config = dict(
    n_kv_head=1,
    norm_place='pre',
    positions='rope',
    init_std_o=0.0299,
    grad_clip=2.0,
    decay_shape='linear',
)
MLP neurons of a small language model. Each row is named by its layer, matrix (gate and up: input weights) and neuron, and shows model dimensions 112-367. Each number is 500 + 50 x the weight over its row's rms, rounded and kept within 0 to 999. Numbers have three digits each. A neuron's up and down rows have the sign that makes its largest values positive.
After each neuron's rows, "fires on" lists the tokens most often at its 100 highest values on Wikipedia text that the model never trained on.

L5.gate596:510482516502573480523523492473555533497543469465432443463422492489513549415516449574516503368494433530422553530462520482531502513491557481540428411498523445518471604509417454488424511545577509466450523505565509523571479519447478460509451435444482449496498509481551402511587418446461484418494507568487406507517452529473610511477480503478460499529605493496506467596519483502550560511578511588614495425465510552496576520462555443499508465614593599548422467492564439442492567488526426543472459484441492457484469545460524488515461521424458530418414557423538513562481519542400491549500555420473492517518482519445444436517466490517586563497544487403398481499474574498551516445572497512400540451461386472495514556424462524552476463481468507489487570542547496544501636447481421
L5.up596:579385556515530391452558539489494571565431465407465399445512465551460482492591442536383516446540546533500483514453532501508542468488461473494568563580468423453516389506510533475456494486462465520375561446593456574428532486441538411359503606472451515560535493506450490479457485502475593507437433613576488600499500553542508370500548484525555488453585486389531467532455540491625485526464487528477487548482499490558423469531497496551551525530582594470505520480566464474561505486543479489546462412534567533581524639470507537489457487406529488555466517432538533516453514511497556491438473537420543499506544605482525516430547429461522383504534481473604542543485510439488438498424577462417535515479473590424506407502388448421489531501539431471429530527558458470476477532505518
fires on: " |", ":", " a"

L5.gate192:364495473515531439447452501479484485526516477477432450503342456483502549548569512419639523519458473513529570459476536535526626525534512516527448523474469498537524467528491531451479534450538497540486567616551494586445601487378441533448549564490449481493516590521480486611463541511538488573542474569525481486542464527507432545572479427492542542464546495413498538500456540504595560498546485565490477408457506503433342550509485432508468492487558506538533453508486517526558433450445603504488577472528518518491433523560469566413486420523546451461503461528493528526460470460458399475545471519450511485547482448511450540541397506506564549521484494447446493528508590540495607451511533552484575485472468526495498473459388600513469467432471501525556534520412540530644497533409565
L5.up192:438518438505589545515453532461495482485471470464453415561324506541527523520552549470601464505564370449489514484523476506522584518507566491447503532441447513474500521532495482436441569531542507470535490490500481455476532475512530511574553512514502527417534481513334486540498614463460514569570490513598434524447545550446491586515517432544504428572527460512494392495434448571507518458511494454484452463504580484399385501462549530422495490482591481396565434447432549564470526441589514466475447423613547542449471451470450624479464485519461404522553417456530554460491517433527495488428469488469513404417548418375483458569505504473437483472474482489579458445593491497551515479459512526532533499457471530570512523506390496422383490512459519526464491567344489525570434511396440
fires on: "s", "S", "ers", "es"

L5.gate286:516610594462508511440492471480486584529524420488463513489557454466449430474499531507424455408452400469495569526495478470471517522508530519487449472581506671460529564492473636467540498383509576476452543461467563460549642471511403476454500536455480460604474551478482539504462528454502473487502516439491506483545565521558468520500477453512438442516538469448501397625435543507474522581441404456482527564511468486564424497484624649449527557516507539457486585426425536525513425518553487566493505438478490486461517564548413499528500556521550603512447526545523536485448560565493495459467509405471550453462515531450533599464498513432520471492458454526534457488493372659515429488533572459468468485441440500394532499487469540581510565506487569525476533499513455397503519521578495
L5.up286:524515580544504502577563564633469482491502427538468506527404467584423565454482535430469511518556558434518508432490584464435448514507481462474505552481504528501506447527450535461532534528456515520481493421493479513432503575431505460482577582434574441585482523445506428537512465548448442536482433499498516383530580494518425488524489415486503587562509559495568458542501528520489484507538535506506509471507557500441442505494539522545476525552540579447489477605476423467396548563424462442511619561661470539603516523605501536467579465475454391425503536442478480542446537487446448566517486559614444499501539472557473460524555474532569563487471545611495516535530612479473468524455413526535524466606488487470547400526459495540446431540550558528457571496462437400522605534521521
fires on: " "

L5.gate1336:485504540485433547517535418426514563517564607545465445488445438507505466459380478467491413568666386528505486521433485467489507479491510539471465460519491582528564486429566412537502493481553578414420503485547504509536510637461497514492570532518579491488492456468458375509558460564544487440485524472456478586480430474433462472495502567571380518581490544510526420468406504480460453390519480506532489512547570428508586514460505456483526524518425555502584444593546435467599515390539471605561520477563546512477525486490536527510532480497499547510462521477425414542506509512465482514461457459447442579592472531571480500535599529535445477543473501554450571578552533505471484517459491468496450452531480485513593553534469463513497550500488503391532559573444411472454548523464574
L5.up1336:396527562539463432443491452464517563562420439431462602436454410422602507486486543579426491516489471467503459453506476515577562518529615515483545510416441365468494500426483488508559486487458449533380504492470509458491431513586609415508521489477397560478494475520489466468492469459562431558508609428565440534538525551489572529547472458480483474585547518534481526414551507528475498411431487566506593579427446468499456469495533530490517563557584584477451505541500541523439480482501503525414489528417381451469599432509485523566524501561502506563528561404492532539480406542506570478487496482573524582486477510522564557515457472508455543460489594470531591479436508549495407452494539498429557572548480515537566534428509533556592545483514469507465525490556612519466428481524476
fires on: " |", "'s", "'", " their", " his", " its"

L5.gate2139:570507502489495619499573482509462454541498583419560541597531479452521576526511532583530519519540436516496542522512441472574444480517420581535558616479472486483531488454488557393494562454472523429478545445493540550528547464514514436528460534533547454538511508419522492456528537445498442523513549507566535492441446509514516466601562592479542468551539566573475506509467499527545385619529542445473366503464508415508556473554501534570537485484529526559604481530566558577559513511507543526528495467435505500536569444587537495474427522544480506563583512479441557536481484475521517563447484402588501444491486547547492501529558552457450429523494440383563505574559548553489511403476566524544527564533481458462568513508483457450456480430580439440558475413503523545530551562585493
L5.up2139:570497590506519498502569395522568588507437546416484472562550521447434406457476559519481520440551531442471519492568422480534539397573471435510527584477572519469501449527435566519419423501533488549527553530471544524562572519383541531512537439519563430450472515478497430431506592561533477486475547519584494420552481513544501479563551479511458495454479418548555515594440460408474504501555428618587415521502543495504522496499533520420567475408539424523531499507451567606511566502477387470503523628599530517497554439478550518556452563453418521480507519500539437431450464518582528484441513430532438529527560490576586498553468465586518517562512406603602567511461507564427467566498575556492543501522453561495497534461497481431526497506580480511452552470479547487476539525552488
fires on: " |", "0", "8", ":", "3"

L5.gate680:534493530550554497437527511477479484504457521436510538489488475520526409529498443555551478533526528610459525459550509562583468526437549488594504509474499584478490609445399599457475510511556519557504507542593453549591503433570516427535488601442419571480581435545507529551555627548488445473552478550489484494568433528526511485543466528475409541551422485459414419575494525580538530550410438504457537512531446419423530543446533538537499515478469511539511562549485406537531495443471480472516415566517590580522449518453554586389435523448509477481431541548380467496513383500520521510439527507421429560505368591559419498482446433545553379490552558457503487655487475472484510553515526510599521494461495487521393454500465560471523628579502521501512417489498461529439471552464450
L5.up680:539452540494611407508521540550579387604492530482531606474446489491470408505543491562578473566486480515519506469568574532516487464443548493588479501480540589508468516514512590470528531465476569554504554486572480516524429454462413406496510530488436554502378442467529463457507515612467540535457419527424510436563410571515429484554486431540511614491487500494418481552536600432474514498479531504489505484523431488482507445565584492570455483444466498536552507439484487534463487509492511413490513570478559574556547512457507526497560426470505526466467520532488439506510422545504496523433507551460465493543371512515362612509412468552491451488615490501566506498480474533464479482564549501515512517535480578519461520503598519515551481456556564559540402488487456569502502512449472
fires on: " to", ",", ")", " and", " not"

L5.gate193:443468452465490469441496512432485543581512464499494483535516461529576529496464593460474559478475465563466384460452545483501536511470503533517509517587527462436496485591581424508507460495479452458534570537527549474530549486549448472619565543467467556486480497477496535391515410456480586474433585438521444517515522501425464452379478515510488417627625496497470488480425453393538568508535439607532595554527496513457423507511545486484512530582488515457453508427456497503469405487540481567473409535461491514557485403493519448456314496467462525583597522503506552510517522433517451500434493498473442521525411586488511554518455596543461468551454527538470608461537494444451537464459535497445538504492423564516531543502438547509513632499512492445471524458506599484449502512531436
L5.up193:426512470497586478554496475528456537579461512488446354486518437469444434476487451451530509417466561507563439494517365486506434513589413435520540471477511469514476501526455449456552494485468541537514504429508611547404423455493517396497371454477521453482473545523512445472393533582409472471520505570564597481472540513545508398537535549478383397410520373474417484476553549472537513452493539543459566477558582568500544498441533557464555479432552526547508492516553515477426535527466506480414542468575516549502431528456507495495535534473540455418437607606499483553506514415588565465620421564525557527481556511542439504403514553461497551564672462506502475542558497527527472483479503596522424554488482449528490526427482567539598445541551530674476409450504531442479444578511491
fires on: " a", " A"

L5.gate352:553477498506484524433518494557536509552475456491435521551588552490456457472564526514448458524446601475441528504494488514472498514374521403424442477435546460479540431488422528439512501530455476467535542546596560387535494489547574601467501586479505494477577395487489491459509519465491484487513495524450563454513565414484463518643519443411568495576432520506520551466529505603588495492519475447561484540553474458420561421381553503487497547550515371532450496509491487525482590547531581591568500534491420446463575441608508431448579510563449531467596473534438535483538508480484446454585560511565493523504480434584542476480555422472463449508456469424513517500560539468523466467593464479497437467410443508512458528423555533489557447486478456559461524557557506518444504499502469
L5.up352:491414451541463473407506430582562541629403562485477456502523481555466417502497471539555550508553477523545571524535526385410452537485465518450455567505502559477484561525480647560501501557441626532467467444519456401506443469457550423541475597501525490448558501484526547468440471502575481511495437492570464436463499483413559533514517587503541532505476520511513492427578478547576455475502588521425522544511467541444584553452461420459452422515472567460567418552539512605486479562539418543506506495544511529581543462483545454405496527494507527474479461532478523558408495482487521488503444542540432554619459427401501516606483424504434505561513463499520491544449500381463440423555428541509495495492493496530515627542602513427526538564477446556481497425459488506499533482412618
fires on: ",", " (", " –"

L5.gate1184:520516571538461540438509520523510553553456502547414423518471492459581502496486586567461542529397473497469501482497464556489511574468416517566482582431433591446482496487500531531504531559525593454515453508537488524540477526499494480532524435479581451525496444483466397441531497346461481488493416500434442491489510463489676510511594577449528482507494467456467456514498512529507485560496488482471558567470507507464426596477462501396500500442465553517524530531406538464511548384486391603519508493552527542454456509415561501460488532523512453557561548484450506452478477512540434454442541402546548530422501599524401601472564516563489527527477437573550445553518494438439457452505520448523416556451495572555597525521448467618493526532499492438444474526492464512412545482465570
L5.up1184:393556498374499480580410531497540514493505564486527448505459497495493576498538506508518486484466544541463481468559506483411530463551492559496500540469479501456506530571570475503457386518424489530403458516444498462505454461502506499543480568496453366431575425488537408443456481538503440488512467482425472476401503519456526425574539482471556460494401493583439430515488545526457611462506425559467542480530466490590513459482526498523403400419434327511507415459528532503565438470381510502474560549504456531510597549572527536480557537548498535550478551442517476530518547512514482498566489425521535488550469562493538468573437448591558442401515473475391515468438490410568491475462509529461527442604432443534507449519457532574586459468511485539486460539449559520498436519437440
fires on: " the", " his", " its", " her", "'s"

L5.gate953:497575561453480508423530483564549538475445445540422422489526456575578435513511424529472477552529544518539492568549504464592612593459505396513476434453545545518494532629525435463518508508523554425488562478533494491577543540433494571599478572522585483476555499521478474502468560528503432523488482469551550472563469507477416553517484426511505584532557521577478454501491546435458481442505528459506477518489479494517574403513465454461492481521509498550500543470487493474496461433452432483533462541500502520525555517455522512450506531596478435490508442503571492454412475570458540478452550419535449516392438434486539444483500525416492481433529504629589412552511502521525467471495476553532484468554562630511500591450448505416553517491469532528457428512476523551548451490483502
L5.up953:473505506579563441546567442515605479522490503494492471512438388478475535532493474575606474483481462538484460515437476547457518537465572440403433542479524559539457476515587496474439555500495499510612617522533565523418483465475496495552493581578477544486436553447477502544565505580475394455427423519475516552553508558569362536581527531466528505579554517497537488437508523517453574426516570399556592518544509442487501423529533565438531520427505489494486568405533463471453441441504534394539476543461480564549513525524403479464555410522446507467389421525450531479451448500444555531521561529522438526543452478523493552497507468478506499431510450520518503489544482437512502371497538571494505504574541499550504509457452463355589611550511463574445511505533489454560553437526484
fires on: " and", ",", " or", " over"

L5.gate1:431586499498495514557463448536591452435486549436533553542459587441542509498426507483431520401602530506561493523565443529470415575456413502467493491519569450620428420583430454505454398575546512677468470518600510539569545466491535495495434528571531461412464574399498579453605559525610550475554470500464513433458552458553542484448601601449512510405604502513563518509483492583542550542538525554513535524464484447404516473562417514484453578537499541509457566502497502517452575498478475553539527572473527480487556542535564536516502538490472511519478494488478462418566508524447407564505519457566496568505518517589476394478490522467482506445481531475525563541456543553549483502506501433551533503491579451483500435524436552528526530511626563503558453533467551475400524539371492
L5.up1:433466594462545438545441521458499562482490363545489475534565383484427571446519523499526528491489563525491539563465526442581429533410408525449516468455516488519541467451505505530469467449493605553500453560543465438604467455464479492539555447484528516555550441543526549453505513463466444604448432513534485502491599450494615486444496462493582489504372490525553562514492456570527433463522448500562512464415521515463488437631537438456484550485493397541445528534492554457558495579500450534482520491544563501482405521480475564471540468374551573530501576503594587580558511579538486557517576524426501488510578578558590453456492594440487496641614559565480515460408446448457433504472524547501512495472494585477542417504588472438459395536539542487473493477628521417487461525597515
fires on: " in", " to", " In", " by", " (", "In"

L5.gate483:546492470561495495512431432590509543574477523604544512519485431548502425463461515425478494501569449575459484554466533525538469517404524527471561524439452507522495561500561594487498513515563493504380475512424472503523541571431474481601613516508471561510596523451494440456471553436476473425451564473553528523453438524535401483407489430456399450467519540641489520447491468467517479523504457565618464540528553468566431475452465421385540524382584554406577590449495527527543563502490405517478402520503531523627505482479542444470517585499438478472494490413473475520456504440567489435450480507496473596438502462545493400539488394453501470496487620465556462506520531460469529525588517491492473516555404488488522511499513542465546549527528486468519492456525563480439510465431442
L5.up483:609516487549581481428509543493463499482524507519498564403508419551599472397523424530468467452588409536492478484449483389553436568475497381466549526447567466555532485585596426534555468492420562505469518522443519491509494518585593492471488530533527523499506486432517589542502535412388510495544473451484493585503557467431442462464481483478545512570531534512569470532444414543565583473562457489472549539472587440555514503502421507460497489473496441446464550360580563509487500522418497526478470573529562605466511519516524460528527448490474557405472519439501520501557574571489439538479514455486439472457496497456566445630508488512621508469510452517508421669530541594474551543540481453413506490506542444493600539519540585535520493487479460531512422496471534446522560502541544
fires on: " in", " by", ",", " to", " from", " on"

L5.gate963:494482467549453417440555568552391559530554457602473510586508559587492534554461560621575459482459548514517524522451550405566440536587396579552434503513549522498460571491533466521515437511585523569474507493563565557456517443454605518480493464534485463522561443497544519527516415450445422578452444602478526534492462571424553539476475507434498514528509453561472520557475531514528547563590541504510506503564444496453444407518552516488547390541554447544513544602580549532444508544506518509507457453440467451590510516456468505478585515476551490565461508439555532474545367590585483491468501514615520406434580546503513448477556459519504456488494495514531523429499346471557529456517558472590585461549489526421475624481488421544500495574458452491431444504565379555549463475578478
L5.up963:542479465444458574466544599550540437444524479460528504586527464489515450588555455488474510528459503482513529493594492560429489556413587572551536566511491556506538552504450442513472451534447575469467497432587455606574512512318576531427398566508536449531484463510486423506436477434489619500511551648565510594499530488557489395443586517585441537517523507410487470470494498493472521531525499569565431504510581455481456451478563476552513429548577501518538524554476481485440583471558446470490553438521559433623504502490478573493446561388446470441511409493489526435530499464512545534453448485569485443495596483508524511434574462442497467536514614612573529567627495549439533559451519495500458485558520448532550539524471547497524501517585490508449490593531437496548571540530402
fires on: " |", ":", " was", "3", "2", "8"

L5.gate1951:563477599427509522491494414546583566610570569487471451393558493492497545502604474566495479483535477485463522506523476473543496504502440602446479409506428609439390443548493550556549616479528503468578485469555515583510494479452496466511556419515520413460419487451383559454509505391497504446504509479489439501522416431503557591548469483485463558529498503528404523435549512549536526446462527482439495524537417486522475479563469492570562439597514491468522554657540547447510505555409470567527575492519516557446515564389481531600486480492601521440448470539555524514413517538462498488535560598468432416454513543492561507477493614420498496475478541527516558478468486479520509510470578449557498476510510523415524596488448534547543522494547540567449488512511573554457484463505534
L5.up1951:515442553329501490438453556448568482582503524427599481472481510456547536505488514595452520629598497542463590391509496471374467476470525504454471403467515514416483546510378445538515481543480605396510525409493423554496524545579479543475484512428500479571477442409413544524450506507469478452477499583486485484572584547501453509557477574473522513504484525498541364484563510535519562484558412508545446561435464396528571515401557501481494380498590433494547511505551512520552471481590505411517479452506484551568493552525528533523517584492543563405529506539474464570560503451422513508503567570515471514393573481545428503519448563583501544497483488460522428526480444463433542567456505417497526529482507525513558588550482496535513503427497594572455454609484517524422493458509478
fires on: " "

L5.gate1477:484541417609525464480480477459481484532515552493569513492534427544429512495541494474504595492564494486570440526483574477458480482465381524531499314455424513490495489461469528495520417461470581512452473428519485462550546491522483537496532534409442496500521517552620471441512552501555402502445474521482463523501452480441506508446539431481511492404561528532520489417510517469558464510458526483554519435476628537527467484406478419518485513488487469623508499477530441534489419472502550462542415592485488555508480448500443410446536535480452512453463464551562509549499570362586501397593429546571458551465564579574407522520565507487434549475478485497500525555467476544523509516521537544481453490458470473522583457580560427524509512477594514498529496593505520513451525555418621
L5.up1477:457537559408493508517482514526564604510499486508529485457493492463446567399502529587530440530479580623491540443506541481563496434447498555499484536435464470523430577400510476518476432428456548559549452547470584455527457444525508468493493516541527560406454540645474487526464554508505514462529436479542494540492533530524521572496516409503572437541539522520522483455575512510455472512436470527492476548472561485634411468505463536445578456486451498456418424510513442500485364440503463559462512450492436595546539510530534490454531444599561480587463385583489522496481556504510552496497584544484563548553550496454516520528487501554594513535678577562561443505470449482461452526557494504465441540442476508463490595441468490465560475490472490462488521437442495437530469509520451
fires on: " A", " by", ":"

L5.gate1063:497473501536451398454547479540536406426485485498511404517551518496498491462412509574461465438533549583557481532400437443572473604476493526490495494523505526473595495516513556527511556498544477534527490479528484595559483488579491466430445585435414491482485460463462529580520472439567459488536504564603452489471565403520577463497545488480459527555520493483589536552512561544554588508534403560521454546567533469514505433578535474455483591459504460554479557595409515460394474443520509508508408466343486556542421565529501495609465543443499550486602572527541482533552509521509467566429523428479527530568408513592504594538562479504437532554462484509485519493497451475533468459439529487414482507496611442558520467391400492443416530514521474527454459521545383508454474517439451
L5.up1063:514446493521560472595458506565497385470560553467460538462504492556513504614471515484485482532592500438478480540447537490441488383585600534524419476545423469632552485484480443522437420513483557427481548516469575529518532429479512509527521593527396419486543440463483432504554549553526550427481403460568457490426539461494497506479450558506544458460502448559431441569469493429572484531476515539507575484483517671546521436515484445524479501460551643587471388543519553488426562517484586530511521526418520524538502533538551506571501568452593434580510570514528487543533605572501519547466588489593507349522552462583548465511527528591537516501585514539559511482528499484496404587407578538543577512561481597435512442457463480464500512447465462549445464515503456453497456520473437
fires on: " and", ",", " |"

L5.gate433:528516530420485489452545501477508468430492479476433527406476584519449507599451473506412533573558507463426495461561459448543501435511484516563549455509483522493470562562541421485512501544493507441541527499527602568455499404483588439443510530510426516476475532451447578505623499529486530438490518526472467522520434467580423474499549503556415564522444544547429524503506529441520501504574377528553529475557421519493512475555599485371502501580501454417446468476480335504539553468466476523545574608457464509514486488503541486514445538408518431501530544502573499467408544415522478499473426473485464456490530514469420511458598561458454536482406525543512506428452425436515465505503521452498516480525456518512512562502507462524546483503501539539442460542520503524439457568473433
L5.up433:514452563491454492480598507512434549484407537426622550511465538529426424565464570530492519576600527449487473543617525490478475484447546522552582499464562487492414523430547549456536447596552472496475518523480490597545533512487529491477518584502509506533441495488544405521637558508439474594522537397472521497416504464478377560492533450510506500462421477503478538547632548419460479529598461520490499529471490536515476523547456458436533578514425448527520489491560512555573548544484612523482503455520409475517515529502536476555517473470514609463467511415466574487576463459592540533487521565469542532369487463531490530521448578553464580482555499584546503489527557514496511537543527440435465499486552506515485546521503467483510543494478505546480472530516551632551490565516458
fires on: " to", " not", " is", " be", "ch", "an"

L5.gate1757:503546474504514449436575518572541455522425500523552556461547462602463528449467478537506455482515507576556526564459457460562523537557525523427508507541377475575479569417551430562562536483548488547540510501536459484622464449502509489562500492496535490486485511441490519528446468498507476475398510503524453468509536491443472557489484546534500588450396509429435506530476475549452534549494506464454548484452442499491519427515563593532529498594559499533477486532464527441476430507542524525486574526484514515514433550524607500535435530408568500416511442532409550374490484517466463475590525471563360478503521627468515495508441525410549493619502508486550457422582555516529534494441561554637539466488421488362393571390488513443538525459568469519492484485439501474463514566435550
L5.up1757:525497544367568530418575490600506523423490505540460552454515522518464524522548498473490496395463592538541510498521411511533509520513533460476610555451564387469525488567506453482603542426551458544470533435495526411537451421455534525470507555490451536528477482558462474463546515463492505450441468490574430589511430498589550414622550454448498445481498531440592517492528509533526531491550538407509565530507519430580561453519530465496491473480585448551513519482546431444522529446436440551452546456452495454486483548437469435531536527354498493502526507500501417436442510473433479539558444573546503463465453601504486565521478493646498496474488510464475516390468446606484530552396530471402499445455494498545551505551536522468396509454556443513539531498477572518414538539459429
fires on: "4", "2", "3", "5", "1", "6"

L5.gate477:542548495488514436534544461499443533577503512550418462492481501574442508423460508408512553579528490539433497485474424478428425525442519551513530471444479394553525523545490538526514464595436449441425431452569478494496469577446513532413458519437542346477473554551506476508545543454525435456481467499444549540569484419407546442500524540455492523504517522525425467569472598550529511462576547476443542459550491498436478506506462529397566561353525620413386519451567470474439438446494415452533513470411501420446464480505507471448469467471481513431459485473553509486444545523490555485489545558443549597446487517561493461442538520485462510571560450473453573484556514373456546430441437389556434543441419508457590534510516425522516594609487502597551518577352427489415497495538516
L5.up477:556456408572531481497502516473429540543516493604511496475452555462524530457485525630559480512531582492454540550395501459507481567437566580421454435518501527440496458478423582516530606377493471490506536563464496545454539458567475455391494605593407468511504510498498564494587501455491467421491375577548496455631564464465483560574479548503527553459529503487520461507467465478551457530561544479534538435495430401440482531472458518418499455462489572453501454547459465473518547467527454488466417541455414478488583498506521555528467437519491481514549462477527512472452513559461504534460505548502542548670461625451540515537519520524507595568564496493489455413492494486640458480502552379449479503459515504384627533491490537531532605447353449580415444586495479448573461480552452
fires on: ":", " a", " first", " an", " the"

L5.gate970:444512568569523547444444460373506400527533437432513597445475470520500541445479546501490469481477461533442540445437522581477521473467559506513433538515544575469426517528510477559535529477488462469520553614633383494564536476538476494608445464514521488480469506488538503493471501529370495391528497502470427504447615434476464440399515439517513592454524523432521562532553507414488603486514456460511519526480519425481472454516481514527474556531543463589538525436494469430460448550431540449503481428444508564429497635430547503394480471402514484590522466351565471457499466417491502511517488604535548552536485453605416599496489491432467438475539460587541590497569495554485467421474535509584502551421544506461549432478522509398458551583531511477497529467496489526450479489679477
L5.up970:491502458452525512505573524559575510511473501445559516577537511487536467520501570538472551536499463520442541470547487478524517498458515480447491563586544497454599477418418557541495434468420536541515487543493351509458560545311476480514449474473523518454509575513548608538507447487451524538601634556505559563488434541521513496377530478513536534551562463453472522483543485520544401583567491475439515458461484450541528510476601494492515494517448602457620460543432567444480545595431514459493463555527522379531502520528466462535454512550533540456542504542528574467561501449536525522616425503448538484427584439499534557513539479505533492483534498537503465627560537543484493487542537540533481514491504496436426500495548505491499531493522451643594462510514508509476583580548424
fires on: "0", "1", "2", " ", "8"

L5.gate1505:423591475450539515562525521479490457489559486441486501451466356449433508488528555669378621525455531534433545544439421484603565379505510516489520438546467557533521491559420501496532541574501586533417477502525506527513498559526518507445519483462416460520494540541464510431547427488450472494452472493503519436540416524476494467441451435474434432517427545544519483489532502477514574392494509476494518425523605592548468418464587481547387439517414405425439486450525577494514371472596486474496547540571446543509501555535438514494467470515527393517524416513396473539483544504482441502555588557580462520500591616383439505512494543450518512477436556457524494465532459444513522496399498492480534491567507559490516507465433522517472559543532510551497476517570558398484498631503508
L5.up1505:498558460530549466444483524588579496572479453574510462534457458543563568455483485527541518452497468490439439456466464435481441582576538491510517532474427580549478409565421505512565513535533495592570511450513523509441455519431478423486549539565469501487529540488461517391478434495515499477548482539539427558537541415507477555428497559428477455422495549503520556558479544496539493498474450495509348524477548642556457532461491476433506528485543423484530539486570579378434511536506493432492478451456551551474456550473493543520573516509632545524554559501398429477534527554535537366539406549592414483427464559481518543437580492558439470447468598478532550479482466481430516552497475491473512570461482510464583492438480530510506547415503532480439443415469520429405504496450445
fires on: " a", " or", "y", " ", " is", " was"

L5.gate581:413452495431445523401422495547467450425452569507444565556601546558496497491554518498399469583407450561504543451475532493538498510442581476487460649464587606492516480560461548578474462521528429504382530406641502517551565482428517566444539465492590604446461572430519505597576496409538547494440519451455505480484501437454420575538561472449527543514464386488526523523435451511536460577523502539593523555502488480584511457443394453566495481465395419469422486531500519420441497491494501461543520504520473550512457433569468531578520532490433469575454460439436508554556568484434424462478412418439554468537474481520538567455564487428469541458490478512548595494525456493452530529476454483493529535509461504474549387500469453591356443466551513494585547473490521686491399486547564
L5.up581:446489529537537459529482411570475451494496596488468493547509507514536539435420474507554531516460504494510507468470464425480524480481542515537353629444511551493502476469485532460457564556542475471373543486522529487571497560509572445446532515437512581367481554482488544546487513499421525554458487553557469517489537570475546534598499531457446511535503481517544583481403427582468657543508470575432490566530477466514602469489425543511464484479483425482472448552398461510479509518450586440454422572466407493516453480538501522544574553436470543439534544460509542503505522541470464542413413437479470554526458412554553552475491524475462464577582356540429574540573459407501485561552407464481570527562528511485476347495550507526487508435538498491554522460398579506486488489505444
fires on: ",", "\n", "2", " (", " in", "0"

L5.gate910:508499440583536582424573477513541501613478513542451427430422549527526589495530524562512419460445564495504466498498502419543559587470511465451525555525399498497557552516602446516548462496499515468416428530567527471483465523543537475552575504507511477497478503460543508552496439418506469410536448563427466478463413573474538425498438491479400553466549451540487381467477526532506458557409474486447427499468553492625495421479471521421450483554493497593510571544491527490461448511463505499546502491484435502566556520472568507504497491590630481555444437552508439464490385558510433557489549453551436554482555474537474374477492460476493440570483446542437463454513485500572518506453449531533474380546434522534530485487399457471608609520433496469464528531420541448499541465469470
L5.up910:535475490494474539495451469535494507516488503511486494520398471405480515475447374371470469458506468483581497488481405551469486543577520514531506483447491452428505559474447553490565520502552509428507514437522562565526458466432620527528493481486419372479463553485527521516551469534599534434481435592427471492454540486498594456517483501558523482550529458494433491491534458539467505540571558550395522504487609491536484529413530488409546484415475519381548492511577535584473427562474507617443457564442463509486612498498546506524450534461550516535510532484534480482526488546531509493478573412507583461554539528427525467532544536478531542515508434459506542532488418423528492543510438525546504448542513506544537570532401543534548460497450530413498487435478518540424564447512408
fires on: " |", " the", " that", " his", " her"

L5.gate2059:505478547464555503548410456428506588507535447507570413500526475405545448486482499528526502392438434498454559461610511488544553487423446539519447583484492471589586509524513543486543540433505541528439484431494456366550622599477568520469565472571593535549530423471511510437490497485445533512531485578451496530481661450457501510501498475479442585474558568487490474469448500555436467521471494481443452448496514563508495459427568529416497475375505506504458484516516562414372435608535395529457563526515546533505544401471538568519495426496474499419522467590458452523364519538540398480502453600539424474444449448607462544563516494502569543578396452511559483536469429450515405491540567562496465585421467474515519493491471443553444533520511473528470543475541439436427480471441488
L5.up2059:527600503524478391522509501498528480498404464401563491557522530538433518476482504439412511510495505467464518516451592548447496478547363509521451651495443515520508476428483481523466623479407433467515467493497576519493512442420600496526520477486507507504501539458455583536465551522489454475584637585521547571500408554589501452531565565490508576491473371522483527475468616454570548515446510434568533459490506527496488610550569551444484510495455593540611403431467498435489401481498461488476527545612524533563516515414503522500531519641519576469550455376550541444516488428550551499484456514465507484515441439473540543531570441555462460506513442442459488507480498457503477468425496447468507532529526432513481547547510502431499486511429465428467607556484494484466470475440500
fires on: " ", "0", " such", "bi"

L5.gate240:492472420489445472514508523453559509497593476516420469472462508514451433517491499541524468519456506625512490528427485367511560479583443540479516539517460416498443479567587482438555508476535540529463495440501491536487473393556480563402507479528521465451517481351429442513393558533510552493469426473535536500525538566538495515440462521451446468581489459485471437528470543525429473507517641552561485545485473474512416422500601476488602524463517512524334521453480512534516491443556450567487522449478491474506500511506503482519525492525512462413498522531530486515454530473546502518559551578468515458563573566521365503549512489441504474512518468478605600475524457566478526509512481506499492462519468482478446560521445434539434500507437470493539569539504500495407541451535377
L5.up240:441526475502600536408514492473569470492583516595487532510563497509454513504568498455561462520504657475473478438511481561476511580533601563529540543494490487453500450507432576580501517425488582470495465543563487441570526528503595476530465558517474507494482527473450467571449544556474557457523526470481464453566549470421446508469478429511520529552527543490432466520511541495509471501487527553557482497422458529510520461518518512457563446532500539475525468547544485500539585563486602515496481437519432473487447465497526486487508531526564514474521511496502497577526545468546537566538528494502575502432491575497462469398543508474545526465392493361441545561528438496397516528492451528516463546430448515442408429497506476471550580415467466476538511506495461481429488488580472
fires on: "1", "2", "3"